Weights of a small transformer language model.
Size: 20 layers, width 192, 6 heads of 32 (1 for keys and values), vocabulary 512, 6.35M parameters.
Architecture: rotary positions, untied embeddings.
Training: a variant of Muon for these matrices, 284M tokens, 4336 steps.
MLP neurons of a small language model. Each row is named by its layer, matrix (gate and up: input weights) and neuron, and shows model dimensions 32-127. Each number is 128 + 24 x the weight over its row's rms, rounded and kept within 0 to 255. A neuron's up and down rows have the sign that makes its largest values positive.
Before each neuron's rows, "fires in" lists the words (lower case) most often at its 100 highest values on Wikipedia text that the model never trained on.

fires in: "to", "and", "top", "town"
L11.gate334 [115  79 149  79 151 148 142 130 164  93  76 119 117 119 152 114 153 118 116 149 117 118 148 119 102 160 151 145  73 122 158 142 131 137 131 147 187  95 117 106 123  95 140 122 118 122  95 117  89 107 106 156 118 128 113 141 136 113 104 102 120 153 116 146 110 140 110 136  89 138  93 144  83 124 136 120 123 167 109 119 121 118  98 112 157 155 116 169 129  92 137  97  73 105  97 127]
L11.up334 [122 112  93 131 125 109 170 118 144 108 112  80 152  88 128 168 175 110 115 122 129  97 144 139 128 118 140 140 171 119 117 168 107 143  92 126 162 121 123 142 144 127  92 113 169 119 120 120 174  98 141 167 124 123 122 105 134 131 125 135  86  99 113 117 120 115  94 134 166 105 118 124 157 121 119 107 135 108  85 133 107 166 107  98 169 133 114  61 118 123 137 138 146 147 109 158]

fires in: "season", "several", "seen", "seven", "see"
L5.gate255 [143 125 140 102  94 152 107 129 133 116 141 112  91 123 160 142 113 150  99 123 137 113 107 180 160 119 140 134 128 135 141 140 100 151 108 164 176  94 154 117  92  74 114 124 140 125 114 125 173 130  75 149  82 115 129 101 143 157 132  83 128 112 155 136 148 127  97 134 140 160 149 126 137 126 116 101  94 154 125 141 101  87 133 129 144 123 120 150  63 141 161 102 145 184 180 113]
L5.up255 [162 141 124 148 151 102 118 160 138 108 104 182 162 130 114 132  99 176 145 102 139 108  91  94 166 122 149  97 140 154 171 137 137  88  80 129 190 128 129 136 114 136 136 138 154  98 136 148 121 151 154 147 147 120 127  65 114 106 149 141 124 143 161 154 164  99 111  95 143 163 143 149 103 146 142 145 137  97 139 110 149 128  61 165 122 123 133 115 111 147 169 116 119 174 132 154]

fires in: "season", "several", "seven", "seen", "utc"
L5.gate325 [116 123 158 147 116 126 122 117 107 149 152 103 127 142 131 136  87 177 110 160 133 111 133 119 146 159 157 151 129 109 164 111  84 117 114  88 177 133 112 130 118 117 146 120 121  97 152  83 144 171 101 133 160 159 157  81 136 148 111 117 120 114 129 152 114 164 136 134 155 137 104 112 194 116 105 178 107 167 137 163 129 101 100 121 150 118 173 121 136 165 163 125  88 161 163  93]
L5.up325 [124 150 110 112 102  94 122  99 103 140  93 142 134 151 100 140  92 177 108 139 126 164 145 110 140 163 157 161 135 109 130 110 110 106 102 131 113 116 108 146 117 138 123 123 130 127 116 105 148 159 116 108 175 181 160  34 141 181  97 146  99 130 123 131 121 143 137 102 118 131  99 116 127 106 120 147  52 139 131 138 112 101 133 139  81  98 131 120 119 146 148  87 138 188 156 106]

fires in: "state", "game", "name", "date", "matthew", "matsushita"
L5.gate226 [ 91 144 127  83 159 125 142 122 133 164 156 137 115 103 104 187 186  93 101 155 125 122  85 134 122  73 134 102 115 161 169 134 127 127 177 148 131 156 123 161 136 135 121 108 139 156 127 108 151 100 110 118 123 115 131 128  88 112 142  73 106 138 128 106 112 140 117 132 131 126 119 153 130 115  90 184 128 125 116 111 119 157 147 101 137 101 137 118 141 133 154 162 145 120 158  90]
L5.up226 [111 139 131 104 122 108 123  84 111 149 123 172  92 142 111 168 171 141 110 106 125 114 127 146 145  72 118 115 116  93 159 118 136 120 150 148 167 131 118 163 123 154 122 126 114 136  89 113 169 122 142 111 138 174 124 120 137 101 124 104 132 124 135 118 132 134 115 101 134 145 128 136 131 117  65 143  61 126  90  96 126 108 116 133 135  84 103 145 113 135 180 160 167 177 135 113]

fires in: "in", "same", "name", "number", "game"
L3.gate61 [135 145 149 119 160 102 112 142 112  91 141 188 157 105  89 149 161 102 102 102 178 125 109 119 146 130 127 124 106 172 125 152 173 111 120 132 142 142 150 145 155 126 129  97 127 135 118  72 125 140 156 130  99 111 103  91 103 121 152 139 139 142  91 138 124 121 131 155 152 123 112 174 100 112  77 143 151 144  83 100 141 143 157 133 124 154 133  83 129 177 121 112 129 134  94 146]
L3.up61 [ 95 149 150 135 143 123 142 125  96 145 133 135 162 136 125 139 109 118  88 111 110 106 155 128 167 184 134  94 126 160 123 137 149 113 129 118 113 118 155 149 138 107 174 133 138 149 136 114  91 121 135 158 117 110 134 148  85  99 127 133 158 129 161 158 150 139 137 100 143 138 171 122 121 103  98 164 122 130 140 191 126 136 131  99  76 101  98 101 140 122 118 148 135 178 139  90]

fires in: "at"
L3.gate367 [153 131 165  79 163 151 163  97 104 109 182 152 149  94 135 137 101 148 147 132 107 171 157 175 117 112 111 167 101  98 138 114 127 180 150 124 144 155 145 142 152 203 119 126 108 127 138 150 137 145 143 177 117 120 135 119 113 122 129 113 101 154 122 117 143  66 175 108  99 134 159 145 116  94 141 133 115 138 127  91 109 152 126  75 128 136 141  99 110 106 125 138 139 105 112 145]
L3.up367 [163 164 136  67 104 159 149 141  93 143 186 124 132 142 132 128 103 163 170 112 155 135 124 158 124 135 135 186 112 110 155 111 155 161 104 104 136 160 160 106 145 165 115 151  95 135 123 141 135 123 150 157 107 113 129  80  84 124 140 117  97 167 105 111 146 120 118 126  72 137 126 127 124  92 165 137 113 161 136 122 119 106 136 116 121 139 121 111 101 123 124 120 156 100 140 121]

fires in: "also", "al", "all", "album", "along", "although"
L2.gate111 [ 97 147 110 119 148 106  95 121 146 142 152 141 146 112 129 171 120 114 129 101 140 112  97 113 144  96 138 165 113 145 123 136 138  97 104 133 175 146 112 166 120 153 112 123 138 159 164  81 141 135  89 150 133 127 163 128 123 134 138 148 128 173 144  93 102 118  90  86 173 103  75 159  97 133 161 176 110 122 170  87 158 149 114 117 146 125  96 113 104 128 101 182 141 131 108 124]
L2.up111 [ 94 126 131 131 168 129 121 140 131 111 134 159 165 101 136 123 138 120 121  93 134 105  91 173 110  84 126 134 112 138 108 138 116 138  97 102 159 129  98 149 135 141 116 123 112 140 135 103 132 171 103 123  93 125 169 133 127 111 130 136 149 166 137  96 119 120  94  99 160 124 108 138 110 128 170 174  90 137 140  98 140 137 129  71 155 132  98 116 124 101  76 151 137 139 137 117]

fires in: "and", "was", "is", "are", "only"
L16.gate346 [117  78 174  83 114 146 130 144 126 202 155 114 132 141 152 162 118 156  92 120 194 151 133 137 133 145 111 120 123 111 126 121  70 148 137 119  82 133 117 103 134 124 141 112 142 116 152 132 168  96 134 131 141 172 141 105 135 109 140  91 172 178 162  95 149 161 111 123 125 148 166  97 103 117  83 134  87 151 135 119 140 150 107 134 135 133 127  71  81 109 146 102 113  97 129 124]
L16.up346 [149 158 127 146 144 170 163 115 113 124 107 132 120 139 137 114 134 115 168  77 125 114 120 116 174 118 102 179 143 113  73 127 133  98 127 134 123 138 141 131 123 161  94 142 163 154 136 110 123 102 136 102 135 123 118 126 154 109  93 133 132  97 113  85 113 125 125 174 148 124 102  95 136 113 136 100 166 144 115  93 118  85  99 129 135  86 125 150 115 105 123 135 113 117 155  88]

fires in: "in", "at"
L3.gate179 [133 109 159 148 122 144 143 120 146  84 146 160 153 130 124 149 123 120  72 127 113  85 169 141  84 144 152 112 164 132 130 131 136 134 128 108 101 139 124  87 127 155 116 166 149 165 138 152 115 125 157 158 122 103 119 100  87 125 132 153 129 132 146  87 130 112 146 119 104 157 159 155 150  83 108 108 114 121 135 120 149 124 111 110 107 160 138 115 177 171 140  97 157 132 146 122]
L3.up179 [151 135 171 124 154 193 143 131 103 161 144 122 153 134 141 131 110 128 107 108  89 105 142 192  86 161 129  71 130 121 119 109 186 101 127  98 170  97 157 128 133 158 144 117 111 125 108 114 135 143 132 149 135 142 126 101 145 125 140 158 128 160 124 118 138 135 152 167 127 129 189 140 189 139 140 113 143 165 128 162 151 125 160 136 150 153 124 117 140  92 120 132 112  91 100  86]

fires in: "also", "all", "al", "album", "although"
L4.gate76 [123 154 119  90 120 140 158 127 176 135 181 115 114 120 143 142 158 131 118 125 172 123  95 109 131 127 143 145 130 169 106 141 153  73 113  90 137 136 127 192 118 122 150 165 142 114 146  94 102 145 135 124 142 104 160 122 119 110 115 180 124 153 139  97 144 116 136 107  98 126 130 126 104 135 120 134 178 112 139 131  86 100 160 121 115 140 140 142 139 114  94 127 168 154 115  68]
L4.up76 [ 86 126 131  78 129 147 120  71 135  96 140 120 152 153 103 127 117 139 123  92 152  94 102 139 120 122 122 181 129 129 148 120 113 156 104 139 132 134 122 122 127 112 121 110 160 171 139 124  67 159 100 113 142 118 143 154 124  78 126 119 140 123 144 148  91 148  69 137 162 123 131 128 135  94 176  99 156 138 135 132 136 166 119  96 134 143 144 140 148 125 107 104 155 123 154 119]

fires in: "to", "for"
L15.gate356 [120  83 153 145 141 113 117 110 180 137 122 183 148 142  93  90 125 158 145 123 148  71 133 148 148 129 146 142 102 128 143 105 163 111 121  77 157 135 118 151 153  97 121 159 121 129 102 131 117 124 140 138 111 139 146 151 105  93 125 137 164 144  98 123 128 139 162 127 111  97  96 104  84 118 173 136 132 160 114 164 140 128 136 108 147 108 105  88 106 127 141 101 108 149  86 113]
L15.up356 [149 143 109 174 114 160 106 139 123 170 117 120 173 146 157 144 144 169  93 124 113 110 131 168 162 142 148 162 107 130 127  97 154 169  90 136 170 120  74 143  96 131 148 136 137 155 126 149 170  83 144 172 128 131  88 139 146 116 161 151 108 103  60 127 129 133 135 142 125  83 114 140 127  91 174 105 106 141  77 109 121 154 137 124 141 139 132 176 117  83 111 136 136  84  90 164]

fires in: "in", "with", "for", "down", "by"
L14.gate184 [111 145 169 129  93 159 144 138  98 116 159 135 117 148 145 135 141 138 124 163 123 165 108 143 158 137 129 139 137 143 160 118 143 125 161 104 127 122 138 143 126 161 127 144 117 172 120 123 131  99  94 158 133 140 117 126  98  95 154 110 123 124 133 179 149  82 110 123 138 160 152 115 132 119 105  95 161 100 101 112 178 112 159 150 113 112 107 123 142 138 112  91 150 110 141 120]
L14.up184 [119 136 141 116 146 159 141 125 100 144 119 108 126 143 114  91 129 154 123 110 142 158 138 164 127 150 119 167 146 105 128 117 142 133 155  74 134 136 134 139 165 155 127 120 145 127 126 111 122  83 137 126 158 136  96 119 116 131 115  95 151 119 103 137 142  96 152 153 134 140 133 139 134 164  93 142 110 134 114  91 185  87 194 145 138 123  94 156 120 133 113 134 143 131 103 148]

fires in: "also", "album", "south", "all"
L9.gate130 [109 167 165 126 121  86 131 142 142 174 120 156 134 156 144 131 140 141 130 158 156 105 134 122 142 140 180  61 151 123 102 145 126 170 122 147 166 120 133 131 128 130 159 138 116 101 105 126 120 123 119 125 113 150 141  90 155 131 128 140 113 125 143 154 153 134 168  96 176 112 137 131 123 125 103 113 100  69 140 123 137 126 137 123 133 138 125 202 131 135 176 114 136 116  95 166]
L9.up130 [ 99 119  88  90 143 132 128 117 139 134 106 127 130 164 131 145 132 125 115  86 124 117 121  99  73 161 122 143 118 131 135 130  95 132  87  95  91 146 140 135 111 114 135 122 168 123 159 101 138 139 142 157 173 104 116 117 161  91 133 144 115 136 145  86 147 125 102 111 134 107 148 109 102 114 185 141 160 130  96 139  88 142 128 148 158 170 118 169 175 133 113 135 102 125 150  83]

fires in: "this", "all", "each", "allowed", "shall"
L11.gate280 [143  60 122 122 129 113 181  52 105 146 146 107 150  96 118 132 153 149 134 121 155 118 109 114 142 119 114 122  86 130 116 144 108 110  97 156 101 174 141 153 131  70 145 118 142 148 152 161 107 142 171 118 138  85 140 125 135 162 146 166 143 148 153  97  77 148 154 148 110 127  91 136 131 135 131 104 104 122 171 105 115 178 135 168 142 148 117 124 145 154 145 102 149 143 122 137]
L11.up280 [150 172 128  68 132 100 150 176 129 100  97  98 124 112 127 128 117 133 154 162 108 121 141  54 146 110 163 148 153 143 107 128 141 115 139 140 113 109 139 138 136  92 133  95 104 142 145 141  96  82 117 160 128 141 115 150 136 126 141 157  95 134 125 143 146 134  96 169 153 103 103 146  85 138 126  95 195 131  95 133 124 136 103  85 162 116 140 162 149 137 202 109 176 133 149 170]

fires in: "their", "our", "ozone", "grand"
L7.gate119 [138  96 118 101 122 117 126 101  94 143 107 130 145 148 121 132  88 105  85 125 113 143 141 121  88 119 108 113  97 136 153 103 109 190 115 111 182 132  87  99  83 144 130 138 131 117 154 139 138 122 115 102 163 113 179 148 135 125 116 126 152 122 145 156 147 184 111 136 116 110 132 124 114 125 118 114  91 147 149 102 112 133 100 143 129 104 133 134 111  70 153 145 103 185 136 154]
L7.up119 [133  76 157 109  90 143 174 127  75 134  83 160 131 137 129 143 143 119 161 153 131 142 135 147 110 150  98 162 123 131 146 101 107 114 104 119 126  98 119 125 106 143  78 149 189 114 167 159 170  75 158  91 148 118 153 135 161 142 125 102 107 162 133 120 103 125 120 106 130 143 144 104 106 134 121 130 156 124 170  95 107 145 149 109  89 117 129 104 105 139 128 116 124 128  90 126]

fires in: "after", "before", "while", "also"
L16.gate13 [101 110 112 134 109  72 123 130 111 128 161 114 158 108 107 146 145 150 119  92 155  97 129 128 148 111  97 144 161  89 111 128 127 122 104 130 135 117 116 153 164 127 127 168 128  91 125 171 123 133 111 151 116 138  99 185 128 160 145  95  91 135 133 131 127 139 145 144 132 100 103  93 162 134 124 151 170  90 167 149 155 119 167 130 129 120 115 152 122 116 180 136 140  94 132  94]
L16.up13 [140 145 188 119 110 117 113 125 114 133 151 143 119  96 122  96 153 133 115 123 147 141 134  88 142  86 152 119 116 114 173 146 150 154 128 148 105 158 143 128 131  86 165 119 160 112  92 121 148 140 124 157 135  96 100 101 107 110 151 121 147 130 124 153 169  95 142 142 168 172 189 135 132 128 149 140 166 168 126 131 109 112 121 112 145 143 144 166 181 113  64 148 136 124  81 127]

fires in: "for", "forces", "form"
L7.gate9 [102 174 117 138 125 174 122 116 101 106 127 123  81 166 151 158 132 104 144 155  86 116 165 178 165 117 177 103 130 165 110 145 164  87 143 111 170 118 126 155 155  92 127 103 114 130 120 134 146 111 118 147 121  85 129 141 131 111 128 137 150 160 144 163 182 132 130 109 157 108 164 159  92 169 167 100 123 152 125 132 131 129 134 127 125 118 113 152 133 148  75 128 132 134 110 124]
L7.up9 [154 102 151 137 111 178 140 138 173 116 115 130 144 139 122 136 121 146  61 160 154 165 150 126  99 154 122 142 123 135 109 142  91 134 124  92  92 154 146 167 147 169 129 135 104 148 104 104  93 125 139 127 145 161 130 156 149 121 128 186 134  78 143 144 142 103  93 179 111 118 114 129 133  91 127 130  72 113 114 103 153 145 158  82 127 130 125 109 142 146 149 119 136 121 163  99]

fires in: "of", "married", "native", "thomas", "mohamed"
L10.gate17 [156 102  92 119 112 110 110 172  98 128  93 120 105 137 111 100 129  89 130 125  85 159 143 128 149 146 131 168  96 137 136 126  71 137 138 132 149 115  98 124 175 153 118 116 129 113 136 118 118 151  96 179 111 135 136 151 119 155 125  97 167  95 142 146 105 111 154 124 143 145 161 165  88 144 135 100 104 109 106 125 154 169 164 163 147  57 113 130 106 133 115 120 139 126 135 140]
L10.up17 [122 107 137 151 120 163 134 134 119 120 166 158  82 111  97 114  82 120 110 201 165 140 112 168 121 128 156 124 141 103  97 114 120 114 163 144 138  90 149 136 130 105 136 166 131 133 144  84  72 109 150 138  94  90 108 139 119 142 132  82 144 138 100 122 141 166 133 108 104 122 109 137 135  96 134 118  96 115 109 126 143 133 169 135 122 107 144 113 143 166 107 116 130 152 113 137]

fires in: "2023", "2022", "2020", "2025", "2021", "2026"
L10.gate378 [105 140 175 127 103  91 129 154 164 153 135  91  99 149 188  99 162 130 157 127 142  40 102 155 147  98 140 123 117 156  67 120 103 110 124 139 171 132 124  90 106 124 152 167 142 118  69 130 117 120 150 154 167 151 123 116 107 104 127 131  82 119 155 150 141 129 146  94 165 112 147 152 164  96 119 118 127 132 131 129 147 124 140 100 106  87 105 146 137 117 104 124 128 121  97 124]
L10.up378 [117  92 133 116 109 124 122 119  99  86 164 135  72 145 106 133 151 107 135 137 135 105 112  97 156  64  97 103 128 119 124 105 142  82 142 153 143 133 110 134 131 130 144 129 153 174 117  92 154 167 135 117 151 141 146 170 101 123 148 131 139 149 138 109 124  95 145 176 123 114 112 148 154 127 181 149 126 143  97 108 129 112  85  83 164 121  97  99 137 116 131 132 111 153 165 102]

fires in: "would", "although", "could", "couldn", "because"
L14.gate381 [101  87 127 128 138 148  93 158 155 112 143 109 103 144 139 137 158 125 141 148 130 119 107 134 133 140 149  88 136  91 125 138 123 167 143 139 172 123  90 129 117 137 127 111 126 166 124  94 162  99 130 169 142 103 131 104 123 129 134 125 135 158 124 104  93 152 133 130 160 110 138 172 133 112 112 160 147 128  67 135 146 167 118 126 164 105  91 142 131 140  90 100 128 126 134 126]
L14.up381 [111 132 112 116 120  97 145 113 180 125 134  95 174 142 135 146 119 100  90 116 145 131 133 115 122 157 132 130 133 135 110 114 113 160 103 121 138 148 132  71 126 152 146 103 138 106 116 111 133  62 177 122 179 118 153  90 128 107 145  61 115 141 125 141 109  99 125 155 154 125 116 121 112  84 125 159 114  88 107 122 151 175  94 124 146 160 101 139 127 102 120 115 139 113  93 133]

fires in: "are", "have", "is", "in"
L14.gate85 [111 119 163 113 119 146 133 137 107 130 145 134 156 153 128 129 152  94 177 148 169 134 138 140 128 101 151 143  91 110  92 157 104 139 168 166  99 106 130 131  99 139 146 118  86 127 138 159 131 135 113 175 156  88 148 136 181 101 129 164 152 153 137 103 130 178 128 158 160  97 133 150 116 134  91 134 113 147 148 168 147 128 109 134 117 132 133  79 113 161 137 153 103 121 151 130]
L14.up85 [180 111 119 109 148 144 153 131 127 156  99 119 131 151 132 154 134  88 100 103 143 137 139 124 134 100 177 146 105 154 109 169 135 108 102 119 131 111 122 137  77  98 115 115 111 145 136  96  87 123  92 127 126 104 179 173 175  94 120 111 142 133 108 117 129 173 159  83 119 108 165  91 105 121 136 154 108 125 154 139 148 116 151 117 122 150 114 161 126 129 112 149 138 110 170 143]

fires in: "february", "april", "august", "january", "irish", "september"
L9.gate374 [ 81 148  90 137 115 141 137 105 165 119  98 105 129 125 149 157 115 134 105 107 140 115 132 133 118 130 131 123 121 123 150 165 116  86 159 116  87 167 126 110  90 131 144 138 108 141 122 121 141  95 138 120 184 117 136  92 124 120 104 141 107 120 133 148 131 120 102 129 155 133 163 115 117 130 142  91 114 126 125  92 146 105 115 134 188  80 139  84 149 127  95 120  92 153 146 125]
L9.up374 [152 120 123  90 123 139 165 181  74 105 130  83 113 140 146 146 141 167 162 118 121 128  86 143 115 128  92 159 112 145 105 130 138 173 137 129 134 119 160 159 139 133 152  94 149 126  94 136 141 130  92  85 121 144  91 121  95 137 164  88 112 150 145 139 142 141 109 153  99 112 102  98 139 158  92 105 128 142 126 112 101 129  82 144 118 150 132 117 154 129 140  96 134 156 135  81]

fires in: "place", "play", "played", "placed", "player", "plans"
L5.gate101 [101 156 175 123 180 129 105 112 145 130 128 147 127 133 164 127  89 123 168 156 124 139 121 130 118  97 203 157 159 102  98 154 111 119 133 121 150 106  74 110 144 105 148 110 143 120 122 107 145 152 151 134 165 101 147 155 141 128 109  86 131 150 101 113 132 110 119 136 112 141 139 141 135 125 150 155 127 144 117 168 122 157 151 139 106 126 149  99 170 158 173 117 124 130 126  94]
L5.up101 [ 87 128 159 166 172 132 105  99  66 117 142 129  88 126 133 145  91 145 113 133 117 113 110 177 146 148 135 137 179 119 145 135 138  98 167  97  97 118 124 159 162 142 110 145 124 150  91 127 116 117 100 121 123  97 146 110  88 142 113  98 105 121 158 122  93 101 133 137 131 130 170 116 182 152 138 142 122 147  98 128 141 147 161 144 109 104 156  95  95 124 135 126 101 185 108 119]

fires in: "second", "ozone", "several", "seconds", "see", "seen"
L7.gate187 [135 184 156 105 156 149 108 110 130 101 113 130 140 133 151 149 116 112  95 139 120  98 145 141  87 136 167 146  54 109 130 127 105 111 119 134 153 117 142 171 134 107 122 108  96 146 144  92 149 154 108 113 101 124 165 112 119 129 113 121  68 103 187 154 165 138 106  90 160 118 115 110 125 161 103 115 101 120 106 108 123 104 144 154 148 150 127 139 150 125 168 113  95 106 129 169]
L7.up187 [110 101  98 132 144 143 106 118 108 127 100 115 151 158  94 106 105 177 125 187  90 144 113 117 133 112 125 113 125 141 145 144 134 131 114 144 164 151  86 137  56 147 127 139 140 130  95 159 118 134 157 156 114 111 111  92 136 193  98 126 127 133 128 154 164 168 104 147 152 112 116 128 132 177 118 112 119 153 134 145 130 112 127 133 128 113  85 128 148  97 162 130 102 168 132 162]

fires in: "is", "did", "own", "was", "find"
L14.gate157 [109  85 101 145 110  94 116 158 117 127 147 142 136 125 130 125 109 148 123 103  97 178 129 162  97  87 116 163 133 108 128 123 137 105 124  80 150 103  93 124 122 163 155 161 171 124 125 120 168 106  98 119 107 142 123 153 145 114 168 160 165 132 146 141 146 158 146 120 127 163 148 136  89 137  84 146 151 139 131  76 155 101 121 151 136  93 144 106  95 115 137 107 153 126 119 147]
L14.up157 [107 157 161 137 105 134 160 156 100 153 136 108 139 111 131 155 140 174 153 101 124 120 127 135 111  96 117 175 155 103 152 155 135 141 169 144 109 119 114  85 167 129 126 147 112 109 128 145 146  98 134  71 139 173 117 135 105 132 165 125 140 125 117 141 165 125 112 111 127 108  86 144 132 146 126 100 148 109 126 101 164 128 124 178 145 108 119  90 124 103 132 127 134 142 173 109]

fires in: "with", "land", "for", "within"
L9.gate309 [130 159 162 127 113 109 116  97  96 112 113 111 108 157 121 145 136 131  98 123 139  68 122 171  90 100 194 125 133  93 150 128 113 130 125 108 105 146 142 150 129 125 119 119 135 160 134 147 121 120 116 159 118 119  76 156 142 114 126 119 147 115 126 121 198 139  90 134 129 124 167 138 126  93 133 157 133  94 167 140 162 107 118 123  81 107 141 140 126 105 146 148 136 130 143 100]
L9.up309 [121 142 154 119 130 150 118 109 127 143 103 110 124 129 124 145 114 168 143 144 130 113 153 159 158 112 147 137 123 125 141  97  87 112 119 130 111 117 136 141 132 139 141 157 139 151 120 108 137 153 119 165 150 151 135 113  67 101 110 110 139 135 106 159 162 108  85 160 124 163 137 140 123 135 152 121 156 113 137 156 143 122 132  97 123 102 129 140  94 150 151 112 123 114 141  76]

fires in: "november", "december", "april", "september", "member"
L4.gate10 [143 117 180 139  90 135  99 113 137 102 121  83 132 119 135 135 177 118 144 123 119 136 114 140  92 109 154 161  95 131 124 140 128 140 123 137 114 124 178 120 137 132 135 107 117 144 105 136 120 140 132 100 108 114 178 124  76 142 166  97  84 180 156 169 140 102 107 169  89 139 147 110 142 151 109 125 117 151 121  99 112 105  99 104 150 142 109 113 112 145 181 133 123 132 196 120]
L4.up10 [126 122 213  89  94 150 134 133 117 102 167  74  82 130  95 113 148  94 136  66 130 129 117 113 134 136 109 123  82 102 122 141 122 136 150 101 133 126 119  85 153 139 129  98 148 129 133 151 133 135 113 104  98 107 144 143 132 145 155 121 110 160 141 117 153 126  98 177 147 118 103  68 112 165 134 105 130 143 117 120  93  80 100 124 133 147 116 140 117 113 104 133 110  71 175 111]

fires in: "during", "for", "via", "of"
L11.gate105 [100 151 117 169 119 149  88 130 161 133 134 128 109 100 134 183 123 133 125 115  89 150 139 168 134 145 130 139 129  90 136 138 119 142  90 102 138 150 169 124 153 103 144 104 139 154 156 100 103  92 135 151 118 140 117 122 163 138 162 146 139 125 108  96 115 105  90 101 140 104 148 156 118 120 170 179 123 157 137 119 130 120  89 134  93 170 103 119 155 119 117 107  98  83 130 153]
L11.up105 [104 162 187 163 130 117  82 120 165 127 157 117 127 117 132 148  99 153 103 172 130 169 135 142 160 127 124 117 116 140 130 155  90 119 101 128 113 112  98 159 168 118 122 129 132  99 109 115 117 139 124 152 128 134  93 106 159 116 128 144 105 135 107 128 107 117 131 108 104 128 108 120 108  95 156 171 108 153 124 137 146 142 144 126 158 112  93 158 134 124 161  65 159  93 140 132]

fires in: "february", "various", "field", "construction"
L15.gate280 [112 118  99 110 143 137 106 120 166 153 135 136 123  37 134 110 149 123 146 106 103 106 106 148  81 115 109 151 143 142  86 123 145 129 158 145 127 125 149 165  93 145 118 147 183 115 100 176 110 139 100 137 113 150  90 135 119 134 153 117  97 118 144 159 129 156 146 150 130 152 109  75 107 121 159 115  86 130 155 146  89 153 134  94 142 132 119 124 171 104 142 134 116 129 113  88]
L15.up280 [128 148 138  63  83 117 117 110 137 142  96 120 153  99 124 119 146  99 102  92 125 138 135 124 128 124 160 126 107 142 152  93  94 139 139 130 140  88 162 129 134 141  99 120 166 158 113  95 109 127 100 132 104  95 157 169 156 134 150 108 126 165  92 141 106 113 126 143 152  83 152  85 164 154 120 122 133 154 116 108 133 132 109 133 110 113 120 172 121 132 141 108  47 132 128  81]

fires in: "season", "april", "several", "seven", "as"
L2.gate20 [112 131 124 107 142 110  93 161 146  90 141 116 115 136  95  93 146 146 124 156 137 150 160 144 133 156 120 134  84 116 149 165 149 110  87 155 162 117 106 170 157 134 121  89 111 148 184 115 129 138 140 127 136 129 135  90 114 156 146 145 141 144 139 145 130  71  86 136  88 119 131 122 179 156 110 163 122 126 123 158  96 140 144 142 138 118 146 167 162 121 104 157 152 134 134 136]
L2.up20 [151 124 129 142 137 123 152 130 119 148 141 132 142 117 150 186 141 120 126 106 128 136 128 140 121 157  96 123 163  89 140  67 146 137 130 137 135 149  90 125 115 110 128 117 163 129 146 144 124 118 141 161 145 145 118 106 156 136  81 117 127 132 168 144  83 122  73  97 105 135 114  90 121 129  72  99 122  69 120 130 123 137  91 107 151  93 111  91 109 100  94 118 156 107 131 123]

fires in: "between", "children", "japan", "acuminatum"
L10.gate163 [129 159 140 130 100 133  99 146 112  91 151  81 116 165 121  98 151 112 140 135 167 139 153 154 119 135 189 114 164 103 100 101 133 109 140 154 101 103 103 156 113  93  93  84 171 134  80 150 131 122 114  98  78 163 120 106 127 156 156 145 115 116  67 149 160 115 154 125 113 110 155 106 143 113 142 126 132 132 127 151 124 128 153 111 122 101  93 146 150 127 128 109 151 111 144 120]
L10.up163 [147 144 118 139 119 124 118 137 108  78 156 117 154 133 151 120 128  49 142 138 131  97 113 120 139 117 119 159 130 165 104 131 155 138 161 121 133 120 118 107 128 147 150  94 124 143 158 108 142 166 127 142 117  82 109 105 153 154 144 135 101 129 108 131 128 115 125 115 130 110 126 131 138  72 101 177 139 141 138 131 122  98 145 109 152 132 144 120 111  96 144 129  94 110 121 150]

fires in: "also", "all", "album", "although"
L4.gate59 [135 117 164 103 104  99 125  95 118 113 155 129 136 131 121 137  96 138 119 114 133  96 130 112  98 148 189 165 126 136  87 129 147 104 106 123 117  97 119 162 131 123 134 131 146 145 145 124 107 187 119 151 170 109 129 122 146 127 137 180 125 145 149  92 155 150 100  87 132 129  93 125 124 109 149 116 125 144 107 134 179 112 140 121 115 113 115 139 180 125 124 119 193 110 127 122]
L4.up59 [116 130 137 127 161 144 116 130 158 162 139 124 157 141 131 162 212 166 155 166 144  97 116 122 103 117  89 129 100 152 140 129 115 154 135 124 117 134 130 141 130 116 108 129 152 148 143  79  86 108 162 135 140 149 171 134 116 129 145 134 147 156 117 136 138 104  98  98  84 166 113 135 109 113 167 122 102 140 148 142 109 121 154 116 121 164 154 146  49 125 124 127 159 140 141  95]